From a checkpoint of a small transformer trained on Wikipedia.
Architecture: LayerNorm before each block, learned positions, tied embeddings.
Training: a variant of Muon for these matrices, 273M tokens.
MLP neurons of a small language model. Each row is named by its layer, matrix (up: input weights) and neuron, and shows model dimensions 96-159. Each number is 50 + 15 x the weight over its row's rms, rounded and kept within 0 to 99.
After each neuron's rows, "fires in" lists the words (lower case) most often at its 100 highest values on Wikipedia text that the model never trained on.

L8.up721:47 45 54 18 69 59 38 61 33 54 60 40 61 46 52 57 59 89 55 41 19 49 23 56 34 35 54 69 17 58 46 29 53 45 63 19 58 37 37 53 21 45 56 38 43 62 42 38 27 43 36 66 76 25 46 43 54 48 45 43 50 55 61 71
fires in: "the", "a", "as", "s", "first"

L11.up572:43 47 48 61 41 56 56 53 53 09 43 74 57 33 34 37 47 34 54 53 48 72 58 33 27 48 58 59 32 92 62 34 36 25 66 36 40 54 38 51 56 61 64 41 86 46 32 49 53 44 27 55 46 52 64 47 54 67 39 22 58 56 76 62
fires in: "in", "a", "that"

L12.up340:69 50 45 76 48 83 52 17 12 48 69 35 58 48 58 62 65 67 58 51 28 50 36 68 48 36 66 74 43 68 71 36 39 51 51 16 52 27 67 53 65 28 59 37 35 61 46 55 36 21 27 75 40 35 39 50 75 52 43 64 42 66 38 57
fires in: "his", "its", "the", "s"

L7.up68:24 92 66 71 39 36 49 34 62 49 33 62 47 47 58 44 64 28 73 75 41 58 37 48 53 52 27 45 78 78 48 38 30 63 57 67 39 47 73 60 41 64 46 59 76 49 80 42 46 50 59 52 49 54 58 37 63 46 58 36 42 51 52 36
fires in: "in", "at"

L4.up128:22 58 49 56 56 56 51 69 53 31 82 45 70 42 63 75 70 53 49 44 79 60 33 29 50 69 74 20 51 30 52 37 44 46 49 61 52 68 29 55 60 47 32 67 55 44 47 54 67 51 39 68 54 75 36 77 27 65 28 38 68 56 61 53
fires in: "that", "the", "this", "a"

L7.up308:52 62 77 69 19 69 68 46 46 02 38 56 42 46 63 40 65 52 58 50 20 33 62 47 50 66 36 15 57 61 62 43 53 66 67 63 55 60 71 39 49 52 42 67 56 69 56 41 54 22 69 52 50 48 74 17 58 34 56 48 65 52 54 44
fires in: "between", "at", "in", "with", "during"

L6.up246:33 64 59 43 31 30 56 45 66 38 13 51 54 31 56 57 30 65 52 49 20 41 82 24 55 57 10 53 74 82 57 37 36 48 83 41 61 38 42 70 41 41 26 70 56 67 17 33 49 39 48 58 56 37 48 48 53 77 69 37 25 72 29 69
fires in: "in", "while", "of", "late"

L4.up752:30 58 45 39 46 72 61 48 68 32 60 44 66 39 45 39 63 49 41 75 64 37 06 61 48 57 37 69 35 57 45 25 75 50 41 55 38 77 74 48 44 66 67 43 22 43 27 39 42 50 69 38 55 49 53 48 53 39 34 38 45 17 26 70
fires in: "but", "what", "it", "and", "he", "she"

L6.up88:51 71 31 41 75 66 67 47 49 47 53 20 54 57 81 41 46 48 81 29 33 45 42 32 40 35 68 59 45 72 48 65 48 74 49 43 54 35 53 58 54 48 51 67 61 26 33 26 52 63 51 65 57 60 61 58 51 48 44 40 42 53 51 58
fires in: "a", "an", "of", "in"

L4.up589:31 50 58 79 38 81 64 40 39 55 42 39 73 61 70 60 44 40 39 35 70 58 45 35 42 33 53 79 50 54 44 41 57 95 43 39 58 39 24 56 44 46 62 58 46 21 41 59 44 26 57 39 30 46 72 59 62 23 67 42 64 47 67 62
fires in: "a", "his", "new", "of"

L9.up656:44 44 55 84 56 65 56 54 56 44 22 50 66 37 51 57 52 38 35 25 63 71 57 42 41 54 73 66 44 55 54 55 30 49 62 64 54 34 72 55 44 34 44 39 72 49 36 50 45 50 81 38 67 18 58 47 57 66 39 56 34 50 24 37
fires in: "to", "in", "a", "after", "began"

L9.up608:30 33 37 42 63 69 49 51 46 51 54 54 75 33 85 75 57 79 47 66 61 50 48 47 58 41 71 39 49 64 31 60 55 43 32 45 37 43 39 45 16 53 66 48 68 50 65 52 60 60 44 40 16 52 58 29 69 39 60 43 23 50 46 65
fires in: "august", "july", "september", "album", "december", "october"

L11.up467:52 54 52 51 68 13 48 55 56 60 49 77 58 49 55 64 61 50 53 30 57 56 31 54 53 60 30 62 48 61 53 59 78 39 43 43 70 75 40 55 23 65 51 74 65 50 43 57 50 20 30 32 43 60 49 54 48 58 49 45 59 41 54 40
fires in: "is", "now"

L12.up684:58 51 59 55 18 95 45 59 55 61 38 76 87 43 38 34 62 41 70 56 69 63 43 37 39 25 75 67 61 55 31 60 49 95 53 39 70 44 56 52 56 39 64 42 28 31 37 36 49 67 54 53 48 57 38 45 42 43 50 54 59 72 54 57
fires in: "a"

L12.up571:86 43 56 44 56 52 75 24 02 67 21 61 69 35 46 63 63 29 50 25 45 48 38 64 36 23 45 46 49 45 46 61 39 50 67 46 65 48 52 45 55 79 45 23 41 18 55 34 27 50 58 37 44 52 66 32 61 49 58 23 64 31 75 55
fires in: "the"

L10.up538:66 54 63 64 43 60 57 67 47 41 49 49 52 58 64 59 42 53 53 50 63 36 59 44 26 57 08 58 21 64 64 38 99 63 56 44 45 66 59 85 36 35 41 64 62 36 35 44 67 71 38 59 53 52 71 71 57 30 42 57 58 57 53 39
fires in: "an"

L9.up231:67 77 38 31 63 87 42 34 60 37 36 46 47 13 56 45 44 53 42 57 57 60 65 23 29 73 34 43 61 89 43 07 36 46 81 51 57 49 41 38 45 72 59 35 46 68 39 46 36 38 64 35 23 56 73 54 56 29 57 39 53 42 64 68
fires in: "in", "of", "for", "over"

L11.up73:69 41 63 39 50 42 34 58 57 30 62 58 77 42 44 52 78 54 80 32 35 41 34 46 49 32 78 54 66 52 60 34 38 34 22 32 45 30 61 40 36 71 37 09 35 32 52 74 49 47 53 57 32 64 55 29 59 59 62 50 82 24 71 37
fires in: "the", "london", "a"

L10.up702:47 50 29 76 47 54 53 66 19 68 39 61 47 42 36 53 45 50 35 22 41 41 41 53 58 62 53 61 54 68 39 49 59 51 48 51 22 39 47 74 42 26 69 64 29 31 51 40 34 51 42 30 45 80 57 65 46 78 65 25 77 51 39 50
fires in: "have", "has", "be", "had", "not", "also"

L7.up514:48 34 52 51 40 60 36 38 58 49 66 46 84 49 42 63 47 38 41 39 23 37 50 51 74 75 33 41 44 37 41 62 44 48 64 42 35 46 74 26 66 88 57 58 74 64 45 75 54 44 78 50 57 59 51 70 69 29 52 51 60 56 20 36
fires in: "to", "not", "t", "ve"

L8.up710:38 57 31 73 42 41 41 19 52 48 49 56 44 67 73 75 58 53 56 31 34 59 53 56 32 26 49 70 57 62 29 99 53 66 47 57 21 37 64 41 32 40 65 53 34 49 37 07 38 62 45 44 20 72 56 17 41 50 61 54 34 36 38 66
fires in: "be", "not", "is", "are"

L7.up595:64 41 53 42 62 42 34 59 32 30 70 56 38 76 35 56 64 70 67 69 41 68 71 66 46 49 66 44 43 41 62 48 26 56 68 62 47 46 21 53 13 60 50 34 35 45 55 39 59 55 57 71 76 49 45 42 66 24 66 42 36 51 68 43
fires in: "s", "first", "fourth"

L12.up519:40 64 52 70 57 50 55 22 45 33 61 69 60 51 32 34 52 32 79 73 47 19 43 52 25 38 56 55 63 62 17 48 53 64 53 46 51 46 41 55 37 19 62 43 46 55 18 43 57 54 36 22 45 40 65 20 45 51 60 46 52 30 49 52
fires in: "the", "for", "of", "a", "its"

L11.up550:31 60 47 58 73 55 73 53 29 53 40 26 47 26 53 52 56 59 63 35 44 54 47 62 56 72 23 72 43 42 75 25 68 33 47 66 29 77 42 51 41 44 50 59 59 49 27 48 46 60 49 45 54 73 61 52 64 46 44 41 63 41 40 63
fires in: "an", "it"

L11.up285:45 52 43 37 85 53 50 46 54 32 43 44 48 23 61 26 51 29 61 62 50 39 35 06 28 41 33 66 56 39 29 46 42 78 56 41 64 74 36 57 46 78 72 70 26 53 55 32 44 44 39 54 44 58 66 34 45 61 51 66 66 68 29 38
fires in: "in", "of", "the", "near", "toward", "downtown"

L6.up591:57 77 52 86 66 32 36 35 74 54 47 49 76 15 42 67 29 43 45 73 62 46 28 43 07 75 46 37 31 45 57 62 49 54 64 65 54 35 54 74 35 45 46 48 54 50 51 32 25 60 54 38 62 40 59 47 62 45 62 50 59 31 30 55
fires in: "in", "as"

L11.up62:46 68 29 59 41 50 52 39 65 44 48 44 72 45 44 43 65 51 45 38 63 57 27 52 26 41 70 46 42 68 34 34 32 54 60 28 39 45 48 61 17 41 54 51 20 35 37 51 30 74 47 82 31 42 56 60 35 40 17 72 69 43 72 69
fires in: "the", "united", "a"

L10.up703:75 27 28 65 80 45 59 19 58 38 36 67 50 31 48 65 76 77 86 62 58 40 47 70 42 22 23 52 53 36 71 61 37 62 53 19 66 50 54 63 44 39 44 47 27 45 47 44 52 50 49 33 46 32 41 47 38 43 46 39 50 32 37 70
fires in: "japanese", "american", "the", "english", "russian"

L11.up170:70 43 30 39 66 61 32 49 20 65 60 45 53 58 52 43 61 44 87 46 32 57 70 51 52 34 41 63 58 43 57 52 41 48 46 63 73 46 25 48 51 49 43 22 59 22 55 64 68 51 64 62 40 53 78 43 38 37 37 51 59 44 57 51
fires in: "an", "the", "a"

L12.up62:33 53 45 34 35 70 50 50 59 50 46 47 61 58 46 35 34 60 30 48 70 58 60 17 54 35 51 42 58 44 28 37 30 40 25 40 53 36 38 52 60 37 42 53 66 35 71 40 41 34 50 45 41 62 18 44 64 25 48 40 39 57 49 42
fires in: "july", "august", "june", "september", "december", "february"

L10.up226:36 48 33 69 41 35 56 45 43 51 26 62 69 49 48 85 50 68 35 42 44 60 29 58 50 73 47 73 42 48 22 50 50 50 52 31 91 26 41 50 47 71 49 48 62 70 40 52 47 28 39 40 41 59 53 53 75 41 42 33 60 46 79 65
fires in: "was", "be", "were", "is", "been"

L4.up311:54 62 39 62 34 39 39 19 53 43 48 73 61 49 58 43 24 50 41 70 53 83 62 48 35 55 40 53 59 57 54 29 77 47 50 44 52 45 58 39 47 33 64 65 19 46 14 34 51 66 48 25 38 70 43 53 67 58 69 68 63 62 18 57
fires in: "in", "was", "is", "be"

L4.up606:40 46 64 53 28 54 41 60 39 25 52 69 50 32 44 61 59 74 70 50 46 48 64 29 61 76 51 73 41 57 56 63 63 54 44 86 59 29 42 92 43 25 74 37 59 57 24 51 32 22 53 39 52 50 35 45 67 30 55 33 51 60 43 59
fires in: "but", "when", "because", "so", "that", "in"

L6.up619:50 57 44 52 40 45 43 46 73 41 37 76 60 27 46 54 50 41 51 40 50 62 20 47 34 57 46 78 68 46 43 74 42 22 77 70 31 33 38 59 46 26 42 47 37 56 69 47 69 28 56 46 56 44 55 22 59 15 86 63 49 28 38 38
fires in: "of", "in", "on"

L12.up427:38 25 38 33 56 44 67 42 29 57 30 58 33 45 53 38 50 45 36 51 13 66 48 45 50 67 15 44 37 49 76 46 92 48 38 61 51 50 42 41 52 73 64 74 48 54 45 28 54 78 39 58 41 43 66 51 65 40 28 53 57 34 73 61
fires in: "an"

L11.up112:42 44 59 46 47 26 62 76 15 62 46 45 48 45 53 67 46 63 50 59 50 26 55 70 43 59 45 55 61 42 49 52 46 15 44 28 38 79 40 67 28 48 48 44 56 58 48 55 65 60 42 51 48 46 53 81 36 29 39 65 53 36 55 51
fires in: "it", "there", "also", "that"

L11.up574:59 53 27 35 63 56 69 55 47 65 71 48 55 53 30 68 34 57 72 72 44 48 34 46 52 34 57 35 49 48 56 36 34 30 32 36 35 36 50 60 65 56 42 32 28 53 56 49 26 38 50 58 37 30 38 63 67 66 51 57 54 54 70 23
fires in: "the"

L12.up764:40 33 59 64 51 45 55 54 30 38 53 50 39 37 56 68 39 66 74 34 58 31 44 40 56 56 73 33 60 15 73 35 38 50 41 52 62 54 33 33 46 58 69 84 67 60 48 45 42 44 78 67 47 53 29 16 38 58 52 55 57 69 75 46
fires in: "it", "which", "that"